From a checkpoint of a small transformer trained on Wikipedia: vocabulary 6798.
MLP neurons of a small language model. Each row is named by its layer, matrix (gate and up: input weights) and neuron, and shows model dimensions 128-255. Each number is 128 + 32 x the weight over its row's rms, rounded and kept within 0 to 255. Numbers have three digits each. A neuron's up and down rows have the sign that makes its largest values positive.
A block is one neuron, or neurons of one layer that tend to fire together. Before each block is what it responds to, as a language model described it from the Wikipedia text at the highest values.

Responds to: Mid-word pieces of names
L4.gate202:197151162071162104173093164128127111136106169099145114184064090153091129124164090111160143107105151084172124155117081145135165125104140160070093109094062071107130104149109097129102104143106141099111135101138106076139147112162124137089079140075141118112144136102128100115042102121068141116130132179080114167110177101123206198146152135065118124133180127129071100194129127136146143125121
L4.up202:080200052222097111150133109127151120194137119158089100121157127116130116164141142100109155087137120115143119103189126169144194146139181080099166099135145146142147087137127090141106118087128152111127086077156159097176130105118128148044134160114140124126110123137086122171149160102136130035144154129129107143110099126094118171111168130138154135161100135111112129110171095068124144077053
L4.gate383:086129065095066167127132179124078168142127144119162112104213145192018067093112114196161119144108109099167109108148136117088116148122186161060165130140105145087120087121077099095184115123094100057140120078104141172163095109087131201118084070144118143111071181127166110131136144135106075081166193134103092147155131142150117146090110112089168160156126133127085128165137144080072090144156
L4.up383:168183108111155146163167118161102117100096146159111099136130156173130124166158154145098113122200115067164075132132142183101075083107105123111115106167131104149226085108062137123179148147123146073101108109157142152137199092094114104173149103119121125132147128220137140127138134123059151155137092129134115174061111083107122160141082160081175095131142106136134061174106145128111146114114
L4.gate423:115117147131173145069113112087127085080124169140125145161160137156135129123136109126154134116158071107128158114115081100161156098134169133155164112135020175103144120189118170119169127143114086130088165161114113050127113098194110150106080143122092173128108079050112107085115105139127171108057142157140142137154097144129163129143182100137112122113122137083143113169159096099157168117047
L4.up423:139124169136129147104099118152138142099183117154156148134155063116097095170114156112129140083134167165127101190083048184121150145116155112118066129146126114087153111156157143147066179094133110124129144096153123138154152158113108137146115097115048148155144153120132132122122145118196134089099149198142074086111082090169107144126133147091144161117124131121078154063151130125125179073142
L4.gate511:158043124109161117140088129115104045123117136186129145152079135179172117093143156101174093133093127085183158154146150107098072118104143095146152190078062157119118135154133116129131071090166165099130105099157134101051123082160114148073118091133142177118145183139071112134138173159145095108156121166107181143142136110117116131141199151186156076156123154065104179159168126118164099151106
L4.up511:182091072168103121131215123076093134149143108089121110144073103124092171141128088116141149130106064102088117120143160131140123131115112117093121127136137099138165188125109143129120122170092066110116148186118120105087063136148100186165127114160125131091164130160085146188181122135072145170138098180143145120108152195153149106103161144084135112129131149142172107162093089140098137149115
L4.gate512:114142158133134057173157074060176072095107068097117086111099053145118084136137113172042100149142130150093157176119164155165081148064141129111121148124039189131108121192154110090150119146146078115133151152161109118119127119170119126137074087087072092194068133153111162163125075224131172156162128168169107119081112095112115135116182118135120095121148101088138128125118120082121164145176
L4.up512:163125136107057140062110173198149095101108166132209169100108106140095100174148159162069134096164156075150125121117158125129175184101132133100133138154142133156127110150125114127137165102139131154124104076137169098165105109150076135099125173093149155128101095129161172108111024173041118174175172126189141093149151092147117100159163151097120100025124124122090125133093101156155082132103
L4.gate608:188144069120131110171160102078057101110157116166102100104075164115163178135077088098141113131185086091139194137130094148133146125143122100120147129118119128152116103117171130094135138167147130138199142110108102077115138123069200158108102150122085094210160101113126130152071129119066139160121117188156108159108178073150188107147094150200125176146115096124119115080189130107123092135066
L4.up608:085125091128125112143057180169134096072130158119130166094107127169089042088159145101150071180138143073195105128122099100123099103118105109161202152111179120154152151148113122125107116105141091141079124104099113107124118194102151150116141156138108171120128145150138086106123098156090159147131092160155133203097117103156151156156061143109121118112034091098115170168150141079109192129176
L4.gate645:172150165150161111141155116149090160030115163073150152080102063145089155101151099117102127142144120144091147113171155073098171112116199090176095174170134116140130102166156093144163127100130104098107195139153135058151222127174108103116160102082172148084146088135083159118096076106110052149149137149155101094115164090139147107085105181115149144120133121140135170068168179081106130117105
L4.up645:134161089115185131066120122202185190128097130136148129138160142117017097102137144119085138116112133143173110086104111144125155087131148118117111104137137124122187112122070130112120115132188118104142101059141139089148184088108109093088142088173123129129092116136160073092063127074147113143128130105090106108139149101126113143161104176102122163119172146066075125076161129100130132047121
L4.gate1012:147136113148086126139148113102125111131150153108219151125117105157123145124156149135117126071136129088133119126127164162117135141120166079140079092083176087126139126117105166162178126114036104074140099139137126115130129125140089191134143132091092141154180100106116133086111111185094109113092158146177143128101140123130110137163138173155183176100081152086087151125145152088143120100091
L4.up1012:163146135144128080127113127145099157092183165115101176076073125142134110130132104090139118113068099120142122128122066077158141142108170156119133072045129139154127132127091149167135129169171160126162161092109144083061172094154093118091104156090180137104125134100155112135106132192144189081129161170186178136155205075116167139176144199053110135130121165107069125160145186118147154125121

Responds to: Punctuation after numbers
L3.gate194:159086210131139186077057055136140156101096135123136141165101186124056103126124099115127100119093087104109175130076137124114120181108095144139154141099143103120150099163104188150146155119139153082100136125127109108145129122170110174081104140151166113137100144125133109180158141137118108191207150160119214112149147133102127099125183102111144099079157152161143107153113107144163157135157
L3.up194:153080113115152085103126066179110112080085117125088158124078121165109104115112131107163169167095109141066152157150111128078104109082142176128139091149104136138142177201131203097134138145083075080051125101131106092150180113141097140120051106140134181114128153133062102187141174150085110136151108142155180138133099082099155071138156156117141146120157175188075169132165104140208090125178
L3.gate238:215147135094105169139103147080083098133127173036128160108117127094099135179164132157114111128105123115099131123107067080132117167043093123115128115148111186182154103079146060115101113138106121164147186149198074044136152125153170111061118110138107167147119164118105178152158139159122137139148148144111088150077123127114084131078109155097099109142064128152123100137173109131113123118111
L3.up238:226118055116112104122097140063124085150079157151118127133143112125138088114127169104149152117156169165177115131105129151077099107113116099141090151213122107145145079108115140162180123105157072066121124157120072105138101150127114158159143154084139134189166143123133096131065162122135147140113092122151111135127148075170118089145133176154143122112175110111116119112140128159145119132089
L3.gate405:164152088127115111103130092152113119188144135178096142124132199161064124204086173150145134132129091072119151138163134124164153116145161177146177107099137149125101138151056143111147095132161099099110139134146089115176096127144152133138097162125143152095138178136135063127092133140147130134118099111103121097117153114184151164122085103113116104135102066144093085102134128169128089149109
L3.up405:155115146135144108174188036127049149158116084101113117124140179178122195156132136062122107092090072135146135111110097118122142125127103128091116178174158089126086112162164079127044119205137111109096122132075139105166163118085164136178122138142081094129127154181135144141157135126101112171175159139142098115167144168022147118129150163135141156081138097164114135106058140127128135136074
L3.gate456:155123123141144157061115120140127160144089116160127142090108115141108124136119144176133176120171128088089165124105155098163114143132139157114056133135164118096151073128085117176107069166099124144113168152132166118194168105145126145084104202087106129113130126082070114095109119104112047159240164119126145055101092148130159122067143176168151128146091064204132101131132076145153138121143
L3.up456:160100119085190157113079071158108122157108109186141137132141114107125136118132160142161137124076106181081153164141127100105146142075096109171168156151115143181119157083109222181119130139120117128186134132142089146131114159141141112047160147122099126125124130138101148107153127185128121094149166124136202086147102074121065095106143124117112109151147134135120146116117094108130158105163
L3.gate508:154106156109123136112102141091101135111053140113148138115126155099162103138110099131100147122145139134120155122166063116199147069119084069095155183170150136112133139187131144115121070085096118082111163157147160111111101103140103158098089158111136166131146094110139143170166141053134148121146070177147123182153106128041108156138118118145190102167046073161135072131170128137135156107138
L3.up508:141141169107078139140174112117119151104069174158129119102129149114113103178111134105139164124142117130142142142162119161133140123088122111080127117155119112131142098111174180145166098085156120150145130170098116083132145077123107136097108149134122120087131138128154151148103118112195210179161132164143105148179089166111105131068152113168109100120081086190143146119095162149112194034126
L3.gate884:079148104054143095092078151204144079114089158175161149097127146135127111112171113122128169107175098097206141179225143143072108111133120140119159156124165058175073103132130134162105121107086123100126121148159111142133085089150139179070157134129107106137181109097177153077142166087139057133121158148131113171111162099045133107115076120183188129146175134110102146153148139156110076121148
L3.up884:173253107140143134175129159137122101153121192120083138134092123144182127178078083156143134136137144132131109130123087137114118104113103138139190137151166110149126097124089123156118082121203193053086064158100143126190115103139124140128102129058118129107139126135176074129124147125154161157111088135137107105167065073103119141112140145105102123140147137108151149113176201122132093178117
L3.gate918:102104134120133112115102122092073068150131169099144143130100101099092105090154155118126166148149104144112146120119087106137138126067099209108166106147104075098125117148165116119144115124108128045097177125109134069164132102123160121139069132073097165144127136107135176124121164155165134111137198200132091149088090065072152136103097127078199102111142086118119145093182084102145114140124
L3.up918:099130145126100104117137119109085114136114117104121136118135111113114120226148121182125106101138130180074133104146137146155114175075084094141128128133134098084098098125207125179165130041136113098116084147099192147138164143140203124052092134112073139093114174109130155163146146126124139136140183152136091114176075131130157138094166122120141109149124133156131155086094101113120150157148
L3.gate974:147137074131138159095147117148157084141133115112171137137160124188152154092151136188130155116138129119165146135101158144163133115143060095132105152140084109174099131082097125130119143080156110125171070116116111086121145137078188091080127102091113135112126046094121107116151073118128107100158153156092075110151117073099158162167164118126142122124156101021148145136099193097101133138126
L3.up974:151175093146146118171110123145144126132122121108085204107102124133091111161115080117073150134123098204159161102102154124172154060142098137177156084102116097141125147155081120104110162196116056173160145116136108105096144111091151159093070166112058133126061085130161134107155124131115068129175074163141073121181148125108163140119140125076111100168107091114145133086102116162122101126106

Responds to: Mid-word "ic" fragments
L3.gate143:105102160128145209105124125162105105136127162153100114113099135167123046152147170097083133200125099121131135149144149134157145119104189137163058107147132197114120095184124115170163143086107094088134129153132106124128156091199121153139120173050094135086198151088106135093137101130156115154192175110123168108075138145128158173134154111123113135078076106134119150103128175113142122148119
L3.up143:099032167091163101146177111117171135153099127166136103055092112107113108096158106058114183170075103129111123145087120071107100140156085102148119138107164132096140078191172082100181146139094127071162130068158138125067149090137056150071096083118134119100189132156118136090138146109142152160148111157184083133101130120146076100141132136143161093135185129149108146160147060126129129142145
L3.gate367:114121111202066157126161145169132180114100154156091138206075081168155121148165141135094091139140117173175159090183095121135142126146109124177039116100112145129098106146160112134139093167132142071042106135114127124130181128164124118093075115119185136143129113091151128165087181141163108204132091116141095158120086083113154113160122149101094158139106101102151118115143133137138082072136
L3.up367:148136096157114139173132096104189145113144164160094138162148115137114130061129094186036189073108147144164127164143115131091184121111121111162100112132112165169140137143154113151101116134114098062135151115140141169151153147100097147078097119133113133105130107129147138156141101165142119109098140149156105101134141133110126158129147176058135107094103144147128171129137167120187061160143
L3.gate486:139122165129140117159107083141145152158122116104113100127109135137154098118134091086135130137137101117188153132126121128099081155060108099107083159127119193210152149130158132087110121097177169103165108154144079104078094080092132143143136134117156172112095139107129110123092087092096102169089155109105149112154115153126082086131222104101150106135100099102131148159120085104122131129114
L3.up486:180116080185124135118137117093129162136163145104138091130169111141133147165185104140143178115097075147153114125112201111142103128162156090151090076146070140126164145128117146100081106127105167143115109122139151139065093062054127154092172142113157060124173156203105156185137157126160137104142141139080176130146151103149175176124155174131138141090048124133129167126178139120134108101104
L3.gate681:155096082144079101077106146134085124127125134080143107130103093166153144156150130105110123128108075099210124129153045130146136139056149138163095132108105143164138109152136122107094098174074145137090164113139059080120106135131139086114143200071134159134097101117027163139094089129126114167186148163112109176143200100110156119172111172104124124069087116157134088125133162094134114161078
L3.up681:095180067153140077085147138142138133090103135089147149133169182127171115179121175059121095103118109096118122120125117178118127152099095151165103083119098132129139127191114165097094187131106154218091102182102140121060191138114093120088151126101125188116113182062096146148098101070105103089145094102100147136133102126208135117116182129135070120081127149181130110130092136129107160161138
L3.gate795:173155119116095130191115139152077165116117132142183145130121084104173161159113142124078048125119079118090130126110164114160090091079158142147104096150092134170180076097112099093084111129065146097132133129141130123061093088109118130181161148091143109128141135140120155105135154141174175132133094212164129126161167109126090086150192170106152123152151165101148123138167142095085154069056
L3.up795:076178164126121103158162207136185146178164141160147147110100158137137109131179122096109169117124115157189114169165119094152139133084110036123108128140148163134070133092145141119150100086146079079065147133093166174090162165151111122144145108174132107191120091114180120143082120124168134134056118155167154153088078100074112141141146093171164133126103076124131091126145151132148072169125
L3.gate904:145099148116183138168126151185116159148089130129138104174138092147106088059157146145175117208124084078120143126126135064113118116052207137147090178103112080157133132172127109158097115130072179117119131147191145123073121098131109194125142124126171153129117135098102080116099126092146080119146138166128178131172104156078154113103170133126142110044139111182119117228099094153063152224153
L3.up904:164131109109145127072160127134175097119093123063141133136103151120092150128071134165098193113131176135114102098177130134158129088166157113163124080126130122061163166103111201132098112152127118101150162146093126148112118100130068156091111125059109116159126125080112089122158200134150159149166105144125136138100062107148135173124160141093106148119103127084129099087169124121132112105187
L3.gate948:175168104133086145125095171162128094116121149127156174088056119091100132105167161152109190122160128135154154118194189134164159123113154176094148149183159092115124087124161068149125127104128076067144158165196123108122090085174127091088104103104138187122167107123081044152105141074111106140080141158142181136084130088054121093135102138103141105132131157131130121121150068122192131138123
L3.up948:132080100135183103104131107074159155069153097128101113103151063179106144085090101118176125120120112097107142158167097155105150139074166127100067105148102099158186090195098041117051160143186113133109190112116129137132128032084152108160143152127159076153090134092117150108144137119193124165139129122137100119124135113083123139156168119143145107165087134186099110132118105134096134079117
L3.gate973:075154100165087120127116124163105193149129127089078101063147128124138088141118099070089149098097089115166153124095122129139136162075186104129120192131079143177182128148122144115150152160110087071057133130124143105139118119105115166108088104096107096152032145162144176119088145110102092128080143107089131117134145143085150140101161104136104101099114074159124130093071152085139170200083
L3.up973:108132134152125089069171171104132140133070144150106137103170156157169139137126109167117137127152149138068134143093198108114073101104111129098127134118168112107174097138121135160123079144095106114069067158113132141087145095184109128124094084168142100123101171145157100090086112168149196168149124126131158171163130143142089115118182135099122086152133121177218089139155082126108099164106

Responds to: Sentence-ending punctuation
L6.gate566:145169132146149132145145127153099220123196089164091119098108186102138171107104109171110114118147147183118156129121120162131102135122068157134180147116162125187143121061094117099113118175163091115115087166102104139150167130174104172096178141109162070146071193136106074130095154102120052187107130133155147065081146135138141127159122131102124119159082127081120137128129141157150152110079
L6.up566:177121124102117091123131127115069116137189095173092172116140080068156118116118111161121178072166134170111122106135159134158139094118080160127153109119179138121082124128115133132118152082153103121162127103085071126105186105153206184135139177110110103116094146164094111102179094136108110137148171217131125178111159127107109158086118142098136139157115105151152174069152121129101077107128